Part of a small language model's weights.
Size: 11 layers, width 384, MLP 384 SwiGLU.
Training: a variant of Adam for these matrices, 10544 steps.
MLP neurons of a small language model. Each row is named by its layer, matrix (gate and up: input weights; down: output weights) and neuron, and shows model dimensions 160-223. Each number is 50 + 15 x the weight over its row's rms, rounded and kept within 0 to 99. A neuron's up and down rows have the sign that makes its largest values positive.
After each neuron's rows, "fires on" lists the tokens most often at its 100 highest values on Wikipedia text that the model never trained on.

L6.gate195:76 09 33 49 55 60 61 64 49 67 45 50 43 45 49 47 26 30 36 53 69 65 49 77 76 48 58 38 46 46 56 66 62 14 57 55 72 43 49 61 16 53 53 61 30 60 37 67 64 66 64 58 48 51 68 38 30 60 47 29 74 20 34 42
L6.up195:80 56 48 52 48 37 37 59 48 47 66 48 44 32 54 73 46 45 66 46 46 64 39 62 37 29 46 44 39 65 36 49 67 48 67 32 83 49 27 52 52 52 55 44 27 65 51 63 70 32 52 96 42 35 36 49 65 44 40 60 59 30 38 61
L6.down195:61 55 69 46 77 42 60 62 66 71 49 36 44 24 73 32 21 52 39 57 35 72 41 50 48 52 40 45 37 79 45 58 52 64 39 53 61 49 19 39 35 46 62 45 76 50 77 37 54 42 57 58 67 50 43 51 64 69 57 53 72 56 54 53
fires on: "ni", "s", "n", "ner", "no", "do"

L4.gate306:53 39 51 80 54 24 54 61 24 36 59 62 37 57 42 48 65 29 64 55 33 73 53 56 16 43 49 70 57 54 31 30 30 47 53 38 44 51 64 21 29 72 41 54 53 74 37 32 61 64 36 37 51 68 65 45 49 53 49 37 39 44 34 56
L4.up306:22 46 64 71 67 50 53 55 41 61 18 73 22 56 54 61 47 41 46 58 60 45 29 33 37 45 71 75 42 51 68 52 49 15 49 56 63 47 53 37 70 55 63 65 44 67 31 48 54 61 40 54 46 40 49 51 09 32 51 68 82 26 04 51
L4.down306:34 60 39 36 63 40 74 33 41 59 65 71 60 38 62 31 64 46 66 70 61 57 46 63 24 39 46 79 28 44 41 60 35 31 64 58 36 68 66 36 38 42 71 40 48 44 52 37 45 37 71 35 55 48 43 47 70 43 33 35 71 34 35 42
fires on: "el", "ell", "ov", "ten", "son"

L2.gate57:37 38 48 30 39 64 56 70 61 66 41 50 38 63 23 35 56 33 29 53 51 66 48 52 58 59 58 55 62 68 58 68 44 61 35 41 78 38 37 57 32 24 49 46 68 43 52 39 46 59 65 31 52 35 39 42 36 29 76 55 47 66 66 40
L2.up57:38 66 48 17 45 39 45 77 49 75 49 40 55 55 52 20 69 19 42 67 75 67 40 58 60 49 54 61 72 72 59 40 28 68 15 58 45 45 47 59 53 25 39 60 59 62 40 41 41 60 40 29 52 25 40 24 58 56 52 48 72 54 59 68
L2.down57:40 76 60 36 64 43 50 48 56 40 55 58 57 68 26 23 71 37 54 44 57 37 46 59 28 50 54 57 89 52 72 53 43 64 54 63 55 55 41 64 27 52 64 46 45 39 30 47 27 46 29 33 62 43 39 40 70 51 47 56 63 43 41 65
fires on: " sp", " Sp"

L5.gate369:65 70 57 63 75 64 52 35 32 48 39 75 32 62 32 55 56 24 48 60 79 37 56 47 69 35 32 64 75 55 56 45 48 50 51 26 51 46 65 40 44 61 46 31 54 35 47 74 33 52 51 39 52 51 54 39 43 47 63 54 74 46 46 64
L5.up369:43 42 38 21 63 62 61 74 68 57 34 47 51 43 32 59 31 49 71 46 30 45 41 52 71 50 73 51 38 59 65 49 25 38 27 48 75 64 65 55 77 55 54 53 57 47 55 34 57 50 77 69 67 52 52 52 41 47 38 34 79 86 55 51
L5.down369:62 31 43 58 57 66 38 51 48 52 41 41 44 48 65 58 70 54 67 73 38 59 58 45 60 40 57 37 60 40 55 37 43 58 68 41 47 43 38 41 61 76 40 22 59 50 53 51 21 51 57 59 51 61 61 78 37 44 43 65 62 60 36 41
fires on: " with", "out", "on", ":"

L5.gate278:54 48 37 52 52 33 36 30 58 49 44 01 38 30 64 66 75 61 23 52 89 54 31 42 41 29 59 66 73 68 64 30 69 49 39 51 58 37 43 61 42 34 60 63 74 49 40 76 50 53 37 59 54 34 62 41 25 42 72 66 35 62 40 66
L5.up278:57 64 61 71 65 58 49 49 68 21 47 30 54 44 63 49 66 52 24 72 61 56 13 59 50 29 63 53 67 25 85 35 68 34 48 54 46 37 34 50 59 50 68 54 52 38 38 50 67 63 49 53 58 49 70 58 51 60 46 52 28 36 47 51
L5.down278:22 54 52 64 33 81 58 64 35 36 36 47 71 53 66 70 33 42 20 33 51 57 36 59 32 37 52 58 32 61 80 17 81 56 53 52 43 37 11 27 61 52 54 57 65 40 39 49 45 37 36 49 57 72 72 57 46 59 37 14 61 43 50 30
fires on: " one", "ult", "|---|---|"

L4.gate276:54 28 47 44 59 58 93 22 25 50 31 77 58 44 54 56 32 27 54 39 68 38 25 37 50 65 69 76 46 64 48 60 38 38 42 05 73 65 38 51 42 34 52 80 52 43 38 19 31 43 25 25 61 30 54 75 35 46 54 65 36 42 55 74
L4.up276:48 28 32 26 61 50 75 45 34 38 57 50 52 55 59 42 42 41 59 56 55 48 61 57 45 54 68 79 25 45 45 62 34 44 26 73 49 69 36 43 55 36 49 96 50 46 22 14 65 37 51 37 42 36 41 52 41 45 30 46 57 31 44 37
L4.down276:50 63 64 53 47 35 77 46 57 38 48 59 52 68 52 51 63 39 48 53 44 32 30 39 55 79 39 63 00 38 43 28 72 51 72 62 30 42 35 17 58 42 60 74 26 42 35 36 52 59 78 64 48 92 40 45 61 45 41 42 45 42 66 53
fires on: "ci", "om", "or", "ing"

L5.gate371:49 58 28 50 38 42 74 54 65 32 53 66 32 64 68 50 34 11 45 02 49 51 49 52 61 45 44 54 37 64 39 55 68 26 21 55 75 67 39 65 41 51 52 40 53 44 58 85 77 33 37 37 49 28 40 52 35 56 54 40 33 34 77 45
L5.up371:78 53 32 67 12 46 51 47 48 00 51 54 63 51 49 41 25 24 66 47 83 70 60 38 30 42 52 37 70 57 34 44 59 54 36 77 28 53 28 42 32 29 75 49 29 89 55 34 68 68 43 46 38 27 40 58 35 68 45 33 55 39 53 54
L5.down371:51 79 62 46 44 27 67 64 28 49 46 58 31 75 55 23 62 51 37 48 50 38 22 45 60 37 50 45 38 52 47 62 51 67 70 35 31 43 20 50 43 35 43 76 26 80 41 35 58 44 30 50 70 72 68 58 62 62 39 51 37 20 63 26
fires on: "ci"

L6.gate182:22 66 55 57 33 43 73 48 65 37 42 61 35 63 48 49 54 13 32 14 34 50 25 59 49 52 27 63 41 59 46 47 49 38 25 61 65 46 66 70 32 80 51 51 54 64 69 77 54 53 49 25 14 46 52 79 23 51 27 60 27 60 60 51
L6.up182:14 49 45 94 52 29 46 65 61 56 67 49 66 80 32 65 60 79 61 25 65 34 55 44 65 60 59 86 56 65 73 20 62 35 70 68 43 47 60 60 59 55 49 43 68 55 36 81 52 26 62 62 44 44 51 63 69 41 50 59 33 69 29 55
L6.down182:62 46 71 59 41 33 69 67 83 41 43 35 34 51 45 51 36 49 60 69 31 54 69 81 64 42 58 41 55 71 04 51 75 51 25 48 55 31 27 51 44 44 62 58 63 49 66 49 43 73 63 38 52 50 44 41 59 65 70 57 68 50 67 43
fires on: "o", "il", "s"

L5.gate282:42 63 51 68 88 50 59 43 70 63 32 31 47 51 59 68 79 54 19 27 24 43 74 57 82 74 45 29 67 64 59 59 43 61 34 51 92 51 55 48 46 57 31 22 46 60 63 56 46 63 54 48 68 44 57 63 28 65 58 33 52 22 59 54
L5.up282:40 57 41 59 46 66 32 38 78 58 39 63 51 36 46 57 33 48 27 34 36 65 42 68 62 53 40 45 45 63 47 67 35 60 46 65 26 45 58 61 50 53 50 46 39 32 34 41 42 49 40 47 37 51 61 50 63 19 21 60 37 50 72 40
L5.down282:72 82 20 39 63 66 63 62 60 58 29 45 68 48 82 49 42 51 25 62 47 78 74 52 58 50 53 51 18 53 72 53 66 36 38 41 47 29 65 51 30 33 41 38 70 52 65 72 30 15 57 55 66 40 51 54 19 54 44 17 65 12 25 44
fires on: "s", " T", " Al", " Th", " E", ":"

L5.gate360:46 53 40 29 68 55 55 51 40 35 40 28 54 53 54 40 30 39 51 43 56 34 64 24 39 74 26 70 68 67 59 45 43 79 70 33 47 53 60 63 48 57 42 47 48 63 65 56 59 61 48 07 54 34 20 57 44 65 57 05 64 71 38 23
L5.up360:41 51 34 49 30 59 31 33 90 75 47 79 64 48 36 60 40 58 41 43 59 78 48 70 35 47 39 55 60 39 54 81 49 52 57 67 46 64 57 39 66 46 24 26 60 54 26 52 50 57 54 74 51 44 43 62 39 39 52 41 75 32 61 33
L5.down360:48 47 38 34 49 33 47 67 51 61 31 69 46 47 84 68 58 56 44 33 15 71 60 43 82 56 42 56 55 11 63 58 48 71 34 28 54 51 35 51 69 19 26 39 42 70 48 50 61 51 69 67 58 46 65 58 29 42 56 38 49 68 49 41
fires on: " Bar", "n", " Bur", " An", "ver"

L2.gate66:29 33 42 55 44 18 48 55 60 64 70 44 62 32 66 47 49 40 80 52 42 76 47 45 27 73 35 61 60 59 16 27 51 45 48 58 61 49 53 49 42 72 49 62 52 61 39 58 47 80 57 63 83 26 44 71 49 54 65 30 36 20 56 60
L2.up66:15 54 39 47 33 55 44 50 52 75 45 78 49 67 52 49 30 46 67 31 63 42 37 50 56 45 23 76 69 85 12 44 47 45 45 32 64 58 53 35 55 47 41 45 56 71 58 62 50 65 77 42 57 58 61 45 67 14 64 40 19 69 41 53
L2.down66:76 43 39 46 56 64 61 74 55 58 45 44 52 49 46 47 48 71 51 30 40 57 43 51 38 47 66 46 72 59 91 52 53 45 45 50 40 52 36 39 44 33 66 29 48 73 52 50 53 53 52 50 70 52 58 50 68 51 52 59 40 49 67 59
fires on: "s", "n", "st", ":", " =", "ition"

L2.gate168:39 41 38 57 41 63 41 34 70 89 38 77 40 60 41 44 73 36 36 37 24 43 78 68 19 48 19 41 64 52 52 50 22 41 37 47 79 35 31 46 76 52 57 53 47 55 73 69 12 32 27 28 62 32 65 58 33 26 33 63 62 50 53 31
L2.up168:87 49 42 69 51 22 49 29 74 91 04 64 68 33 69 49 28 44 54 24 43 40 64 38 53 66 52 73 26 68 79 31 71 53 49 59 63 71 50 62 77 54 46 26 45 52 60 57 70 42 80 54 27 45 52 69 38 72 39 38 61 68 45 75
L2.down168:38 21 58 50 19 27 59 29 46 64 58 61 32 51 43 50 27 63 46 47 58 43 79 43 58 46 61 31 58 41 82 68 75 40 54 49 66 65 41 50 74 36 64 80 37 46 79 54 58 39 38 49 67 65 51 61 48 44 36 71 45 77 24 40
fires on: " Co", " co", "co", " L", "d", "s"

L4.gate71:63 61 52 52 58 55 43 39 76 45 36 61 58 58 59 54 29 04 53 33 56 50 60 60 54 40 23 63 62 60 26 62 61 55 66 48 48 62 23 31 37 63 17 38 36 40 61 61 52 58 55 40 33 63 28 52 68 42 81 36 70 52 39 16
L4.up71:39 49 48 68 50 81 45 43 78 30 31 75 46 64 59 59 49 36 44 57 60 34 58 54 57 53 37 37 58 38 41 52 61 40 76 49 51 46 28 62 36 46 27 33 38 45 47 67 71 52 40 64 21 60 41 67 61 55 58 34 60 66 61 28
L4.down71:61 72 59 67 38 54 78 94 56 36 45 65 43 70 64 49 26 67 62 73 66 43 53 36 53 47 37 59 69 54 41 54 35 61 67 40 59 57 49 68 57 42 73 59 32 59 42 72 59 38 22 58 49 60 42 56 38 65 52 33 50 51 50 47
fires on: "d", " high", " North", " South", " High", " Great"

L6.gate361:80 43 47 52 41 41 65 49 68 68 52 54 46 43 30 42 40 39 38 38 22 40 73 48 61 60 69 73 39 50 49 52 72 42 26 50 79 32 59 51 68 63 72 36 32 55 35 45 48 77 62 49 44 54 52 79 28 41 38 44 52 37 53 45
L6.up361:61 70 90 43 75 83 73 26 67 47 46 71 56 69 47 43 43 38 66 74 41 49 58 60 53 37 49 68 31 50 31 64 34 70 70 67 60 42 40 41 75 54 29 60 51 59 29 27 31 49 44 61 92 31 71 49 48 54 67 59 71 56 60 43
L6.down361:63 75 48 27 84 46 51 43 43 44 59 43 68 41 69 85 45 67 27 42 57 43 52 33 60 39 60 40 99 56 89 65 55 45 39 53 60 63 85 62 70 67 64 40 35 38 66 33 35 41 41 69 43 67 44 29 42 50 34 54 52 58 47 40
fires on: "or", "if", " while", "ce", "ough", "m"

L4.gate336:54 42 56 53 64 47 53 32 39 55 71 26 32 31 36 39 63 42 56 61 62 50 50 53 72 55 56 38 74 50 80 55 53 55 35 60 55 67 49 58 33 40 79 48 39 35 42 40 38 51 67 55 50 69 44 57 50 35 47 36 38 31 54 66
L4.up336:35 43 57 63 51 11 40 21 56 71 46 45 67 38 34 55 68 45 60 50 35 44 75 35 57 45 51 46 31 60 49 15 82 37 62 59 21 37 56 75 60 44 34 61 75 60 54 62 36 55 63 69 44 63 52 47 64 71 53 44 17 76 65 36
L4.down336:40 32 39 46 24 43 58 66 34 56 54 68 66 70 47 26 63 46 62 61 58 57 55 88 54 30 44 39 41 36 31 59 42 32 91 28 50 46 33 50 46 39 39 27 53 45 60 57 41 43 42 62 44 30 46 87 46 48 56 61 52 38 40 50
fires on: "ed", "ated", " first", "ck", "led", "gin"

L4.gate19:50 23 41 30 59 43 54 65 50 55 48 13 51 46 32 36 25 60 44 61 88 46 60 47 79 40 74 52 51 56 32 57 51 52 35 45 47 51 31 75 42 11 73 62 27 60 43 71 34 52 44 62 44 25 63 46 50 26 74 41 73 29 26 72
L4.up19:34 55 49 46 43 39 34 58 61 43 50 49 74 39 38 48 56 67 56 63 42 33 61 36 60 52 46 31 41 63 18 49 26 43 35 47 46 32 23 64 24 63 66 35 62 29 38 31 43 53 37 30 39 44 59 69 54 58 63 51 53 37 73 38
L4.down19:51 41 46 56 31 23 51 64 40 64 47 21 43 62 42 61 56 50 38 66 28 45 41 63 41 49 40 67 50 64 49 61 55 50 52 48 42 37 48 44 40 54 52 37 52 36 38 65 35 60 47 58 38 59 52 24 43 55 65 40 57 46 76 25
fires on: "-", " It", " as", "it", " single"

L4.gate309:74 40 85 82 66 74 61 31 65 71 33 23 58 28 58 52 74 60 54 64 58 46 68 52 54 58 51 64 68 61 54 42 52 33 42 50 55 41 99 60 61 68 44 25 54 58 57 68 48 33 55 65 58 55 63 23 78 49 34 47 65 66 52 46
L4.up309:46 34 74 93 42 79 45 39 53 39 58 49 68 79 54 57 77 64 21 40 35 37 40 44 75 56 51 28 63 68 49 32 22 46 59 35 69 39 49 34 51 69 50 47 56 35 47 64 14 28 41 59 59 64 36 68 59 41 41 77 60 50 74 36
L4.down309:68 54 44 24 57 53 60 61 47 45 18 64 48 29 50 40 41 63 27 28 46 32 26 37 63 45 33 70 57 46 58 45 34 26 59 53 56 64 49 68 70 29 20 47 60 61 57 50 40 30 67 38 56 41 55 34 61 69 49 42 42 44 51 39
fires on: " of", ":", "or"

L5.gate54:24 54 40 43 44 27 57 47 35 45 52 41 46 65 58 59 16 48 46 23 44 60 33 61 34 13 28 67 38 48 67 69 45 59 67 52 43 40 52 64 62 37 39 00 59 61 55 57 40 76 30 44 64 46 62 43 46 40 56 76 63 43 78 64
L5.up54:50 63 23 51 37 72 83 61 39 55 34 42 31 22 39 72 24 59 61 15 87 49 60 41 58 33 41 43 39 38 62 66 58 77 27 37 41 52 48 75 51 57 52 29 55 63 55 44 49 53 99 68 77 56 45 57 58 69 53 55 33 12 43 61
L5.down54:62 54 65 78 46 65 42 79 40 63 30 52 43 51 26 32 60 69 54 36 45 61 42 63 69 46 49 21 26 38 60 56 35 20 31 38 36 60 50 66 46 63 36 50 69 52 25 38 63 75 70 54 49 58 40 58 37 39 63 22 42 28 49 15
fires on: " of", ",", "ic", " in", "out", ":"

L4.gate78:46 42 84 46 36 56 72 51 55 46 29 80 31 46 51 66 70 49 35 68 70 24 45 46 35 60 38 56 54 55 68 47 41 50 52 27 57 46 70 44 45 50 50 65 47 38 75 40 29 72 67 35 64 35 65 47 53 47 58 57 74 50 48 49
L4.up78:56 55 82 63 47 39 70 49 67 53 28 81 37 20 30 67 52 38 59 75 56 54 58 58 36 59 38 36 59 56 45 48 50 44 60 33 63 74 89 32 43 54 67 78 42 43 42 59 68 65 57 49 46 51 66 32 52 70 63 23 80 65 24 54
L4.down78:59 10 38 38 59 56 59 34 45 34 45 89 37 61 82 38 64 52 52 60 34 42 16 59 29 43 68 36 55 46 60 81 53 50 64 44 58 64 65 48 45 16 56 27 52 44 53 52 78 41 55 29 44 30 78 30 66 60 67 35 79 57 34 40
fires on: "el", "son", "st", "l"

L2.gate133:45 51 40 56 43 42 42 31 34 50 48 66 39 71 73 39 44 48 67 60 22 49 46 48 60 34 75 48 39 62 46 61 60 38 62 41 41 55 28 63 19 47 39 52 40 72 47 44 60 49 45 50 12 57 41 90 43 41 60 55 24 71 42 50
L2.up133:83 44 34 66 34 28 51 70 50 78 86 63 64 52 52 47 41 49 47 34 37 55 46 57 28 51 36 63 70 60 51 43 55 33 64 69 78 45 61 37 63 31 29 33 57 58 23 54 42 27 74 67 43 62 52 54 54 53 37 55 42 43 60 49
L2.down133:44 56 49 76 54 42 34 32 59 38 45 51 35 30 65 48 28 59 53 81 57 57 62 72 39 72 32 76 20 60 41 32 50 49 36 48 40 45 55 69 34 51 52 32 53 41 61 69 60 71 23 63 58 26 49 43 72 39 55 60 62 23 63 29
fires on: " his", " about", "ic", "c", "s", " around"

L2.gate203:48 43 19 47 15 49 54 47 67 50 55 39 27 33 43 35 52 10 33 37 53 49 45 53 49 46 66 47 51 66 67 57 59 30 38 42 59 41 39 37 35 49 49 43 45 58 35 41 49 49 53 36 62 57 32 44 16 35 54 52 57 41 63 24
L2.up203:74 45 60 38 60 70 70 67 41 40 39 60 38 83 56 37 25 49 42 67 36 54 16 61 32 57 55 56 37 58 53 64 45 63 45 38 40 71 57 31 28 60 55 48 47 66 36 50 48 49 57 49 46 14 58 31 40 72 46 61 60 76 49 67
L2.down203:49 73 31 15 67 55 65 44 56 22 37 64 62 68 19 49 47 63 83 56 45 42 56 44 44 68 78 46 67 49 71 52 75 34 60 44 64 35 54 39 33 50 41 23 41 51 22 32 11 70 38 51 50 33 66 36 51 19 52 61 47 74 06 46
fires on: " sp", "ology"

L2.gate60:50 60 47 37 47 84 59 27 59 30 65 39 39 54 50 42 19 54 49 47 77 42 42 39 69 45 73 75 65 55 42 66 75 60 49 54 70 50 74 63 27 59 51 57 28 56 62 24 39 53 50 43 31 42 58 72 15 52 49 18 51 70 64 40
L2.up60:50 48 51 29 19 45 74 93 38 63 85 33 63 42 61 41 47 79 49 49 90 49 21 45 53 42 51 43 50 56 54 62 49 65 40 57 09 48 54 24 57 38 49 62 21 55 57 68 51 60 57 52 48 66 63 33 44 30 65 24 50 62 46 81
L2.down60:57 59 43 56 69 51 28 70 45 60 13 49 47 41 36 33 68 63 40 45 50 21 51 27 39 53 25 46 56 40 48 59 79 54 26 01 38 39 53 39 49 31 56 57 70 59 44 68 37 30 51 49 53 33 50 59 47 47 44 56 61 55 47 70
fires on: "ic", "age", "go", "s", "y", "tra"

L5.gate7:52 49 60 72 80 52 56 65 76 62 46 36 57 24 64 50 61 46 56 47 51 33 49 52 64 45 41 14 61 76 55 43 39 83 38 54 69 31 52 60 57 50 45 35 52 57 79 16 45 48 57 73 32 38 56 57 48 73 49 44 50 50 63 65
L5.up7:40 49 66 29 70 73 43 62 50 39 63 30 52 44 61 46 22 49 52 41 30 48 43 72 65 48 48 50 50 39 62 44 29 71 45 59 51 37 51 11 52 59 57 53 56 36 47 65 24 61 55 74 05 43 52 37 61 50 61 46 73 38 73 72
L5.down7:57 45 48 43 13 57 51 53 46 29 18 65 92 49 54 44 47 63 45 45 50 46 51 42 35 42 39 58 31 44 74 63 39 35 56 61 52 61 52 53 68 60 37 47 76 77 55 23 59 58 66 65 41 49 57 50 51 40 33 50 43 70 79 36
fires on: ".", "\"", "d", ":", "ed", "\n"

L2.gate67:69 52 49 47 68 57 39 25 40 53 80 46 79 57 64 61 45 57 36 29 64 56 66 47 49 53 66 69 84 91 35 20 55 47 37 52 55 54 66 45 59 67 36 82 37 43 52 35 46 37 60 49 47 37 50 73 62 54 59 47 52 87 58 45
L2.up67:31 28 51 74 39 38 39 47 29 61 43 63 69 64 58 38 59 43 65 51 78 60 42 73 43 66 79 41 54 55 21 38 48 70 32 41 46 44 39 42 51 52 39 59 52 64 38 49 61 57 76 50 55 60 66 62 53 53 57 41 54 65 47 61
L2.down67:55 53 45 69 30 43 53 65 41 70 46 26 49 28 44 51 42 48 36 46 31 51 47 73 48 43 63 60 63 45 71 42 68 62 30 49 55 74 40 23 30 59 50 37 45 42 54 42 26 59 58 49 60 27 32 30 45 30 44 72 73 38 72 55
fires on: "s", "n", "d"

L4.gate130:48 26 54 74 56 60 50 46 66 73 27 60 62 69 58 70 29 38 43 19 54 70 22 61 92 48 44 54 43 58 49 56 49 56 95 35 41 61 42 23 45 50 35 20 43 56 43 45 69 56 60 43 53 37 46 45 64 75 38 57 74 42 38 53
L4.up130:32 68 27 41 22 52 64 45 45 53 43 64 54 43 60 61 49 56 58 63 72 63 57 32 58 31 44 48 55 57 54 40 31 34 52 68 27 47 55 77 47 66 50 09 36 69 74 45 67 77 65 70 52 60 62 70 52 33 55 89 31 62 53 28
L4.down130:39 50 49 42 69 47 44 56 43 52 44 56 45 50 62 32 57 42 32 49 43 42 34 57 56 59 45 60 51 38 96 28 64 46 35 60 59 60 31 48 42 17 59 36 24 54 46 26 45 48 67 72 33 51 52 59 41 47 61 31 64 37 42 54
fires on: ",", "ral", " of", ":", "age"

L6.gate108:59 50 69 31 38 43 46 50 57 59 47 92 33 50 69 39 76 59 62 17 13 48 40 58 33 40 51 62 57 66 52 59 65 49 42 68 45 52 46 27 66 62 26 36 50 53 65 35 22 50 15 14 30 56 63 70 22 29 65 54 27 60 74 42
L6.up108:71 36 44 25 59 22 11 71 48 40 68 43 48 46 74 51 61 54 64 62 45 62 58 76 26 59 62 34 33 60 63 63 67 53 50 54 55 40 75 82 72 53 08 50 32 51 38 23 56 47 61 62 68 65 48 86 61 34 51 62 39 33 77 47
L6.down108:31 64 34 17 68 43 22 61 59 54 30 65 53 58 58 53 52 47 38 55 46 55 53 37 30 64 65 39 57 50 54 51 61 57 52 65 53 28 27 75 32 41 81 34 48 44 50 15 73 62 41 45 67 57 17 52 48 46 45 55 87 63 51 47
fires on: ",", " and", "d", "s", " until", " before"

L4.gate157:46 75 58 38 32 51 63 63 75 43 39 31 23 48 56 64 49 32 51 51 73 62 67 51 65 58 16 48 67 71 49 57 65 38 42 52 82 63 47 41 38 41 42 45 57 34 77 40 39 42 51 29 39 27 44 20 49 30 54 18 48 64 61 61
L4.up157:56 85 72 52 50 53 53 77 75 24 49 55 40 66 52 54 41 43 71 42 83 48 57 60 59 48 32 45 59 52 47 42 71 44 46 54 74 73 30 71 51 47 35 61 62 32 38 40 55 36 47 71 18 44 54 38 51 37 52 34 36 77 54 67
L4.down157:52 46 45 76 48 69 75 68 39 46 62 49 44 61 38 51 23 56 74 60 45 76 43 53 28 45 62 58 21 38 58 31 68 45 54 41 36 74 35 55 48 47 41 48 56 65 32 53 67 39 32 49 36 52 57 34 57 64 49 59 35 67 68 43
fires on: " South", " North", " East", " West"

L2.gate38:76 60 21 16 43 59 64 68 44 74 53 43 49 28 31 39 34 50 32 44 52 55 33 42 74 55 37 63 41 66 27 71 58 35 54 56 44 70 37 43 50 55 35 38 71 21 57 18 65 51 44 64 48 50 51 46 56 45 65 52 74 50 37 44
L2.up38:52 47 22 23 35 54 55 56 49 69 41 52 85 57 63 56 46 64 38 42 59 54 33 42 64 69 81 62 40 66 55 44 45 49 57 53 55 89 43 46 67 50 43 65 68 83 33 41 80 41 70 75 46 58 47 20 55 67 60 35 73 56 39 71
L2.down38:49 60 41 30 51 60 56 20 52 39 61 62 88 46 51 32 62 46 49 49 87 32 49 56 32 54 54 42 81 34 54 55 59 36 49 82 49 65 56 84 61 68 34 31 60 43 13 43 54 49 44 51 70 62 49 34 72 60 48 32 51 49 57 58
fires on: " sp", " h"

L5.gate260:30 56 26 50 53 34 44 15 84 45 43 66 56 36 51 43 84 19 53 33 35 35 64 61 31 43 57 35 28 53 50 43 37 43 54 57 65 61 50 69 59 46 37 42 38 54 70 42 48 61 33 31 68 54 79 54 36 42 75 58 50 59 77 68
L5.up260:21 53 77 52 71 46 53 41 72 59 56 27 32 50 59 53 68 44 48 55 48 51 62 53 37 49 44 40 36 45 49 30 65 26 39 52 52 36 54 41 45 62 38 59 73 52 34 70 47 54 36 54 40 50 29 43 58 58 57 65 39 60 85 34
L5.down260:39 36 62 58 37 40 53 28 57 64 44 38 44 57 44 65 61 82 78 43 49 71 40 60 45 60 57 32 60 41 55 82 59 29 78 58 47 51 68 27 62 39 83 40 80 44 33 60 58 47 46 46 46 68 41 65 50 50 55 43 41 31 78 12
fires on: ":", " include", "est", " 4", " 0"

L2.gate135:57 42 57 60 43 56 61 31 51 69 44 75 37 45 29 36 73 48 60 58 46 41 30 42 45 56 37 60 50 56 60 40 43 32 40 61 33 37 90 71 61 22 68 70 52 25 54 55 52 35 72 72 24 63 80 47 47 24 42 39 31 84 49 63
L2.up135:51 48 53 47 30 29 38 47 56 68 48 52 42 19 49 54 42 45 62 46 29 64 56 38 37 44 35 48 38 57 35 32 20 51 60 74 53 93 69 50 66 40 63 29 46 33 30 36 49 45 61 62 55 57 51 46 49 57 33 66 38 65 56 79
L2.down135:66 62 59 58 48 47 78 38 56 70 46 53 44 85 48 45 47 49 59 43 53 53 59 44 45 43 48 51 78 43 59 45 60 40 68 53 75 42 53 65 36 60 79 73 85 45 25 70 61 54 61 50 50 40 64 58 34 60 26 76 47 70 42 26
fires on: "co", "d", "C", "ic", "te", "n"

L4.gate145:62 59 63 22 43 52 56 57 91 56 49 55 76 32 64 47 46 48 36 62 38 44 64 34 24 54 85 53 40 38 00 43 70 31 55 66 63 17 47 18 23 35 39 24 48 74 56 35 44 59 28 52 56 60 57 71 51 50 32 52 64 35 53 34
L4.up145:62 32 49 51 41 50 51 53 50 16 77 31 75 52 58 29 54 70 78 70 27 52 66 55 25 38 54 33 14 42 45 47 45 33 36 66 71 57 50 61 34 48 27 49 53 31 42 42 65 59 54 52 32 55 45 56 50 38 58 44 63 26 58 32
L4.down145:35 32 53 78 61 32 31 50 18 65 32 36 39 71 56 41 24 37 53 45 26 29 41 58 56 61 53 49 50 78 57 42 54 33 27 46 36 57 45 50 56 70 70 46 43 41 37 55 40 48 43 68 34 32 64 25 38 55 50 66 69 31 43 48
fires on: "s", "d", " was", "ight", " were", ","

L2.gate292:69 45 20 45 43 49 43 45 38 35 51 49 59 58 60 51 28 59 55 80 44 65 29 49 39 41 39 24 48 68 40 53 31 47 47 49 44 56 47 15 52 77 68 62 25 31 47 62 46 42 50 46 54 33 36 44 37 24 27 55 51 10 41 43
L2.up292:36 39 28 56 42 54 11 11 42 41 43 59 25 33 56 46 39 33 58 48 43 48 58 57 28 45 73 40 29 68 59 39 53 48 62 49 45 30 36 65 02 44 55 51 64 45 46 53 38 41 53 38 41 35 47 70 47 72 62 45 38 55 55 46
L2.down292:57 58 53 61 30 48 56 52 41 43 67 67 39 64 59 44 48 53 55 53 63 53 52 45 69 29 52 67 52 48 60 65 74 66 43 58 54 47 68 49 47 69 35 44 37 40 69 87 54 79 51 51 38 53 49 41 46 38 72 12 59 43 48 41
fires on: "s", "age", " use", "ring", "ography"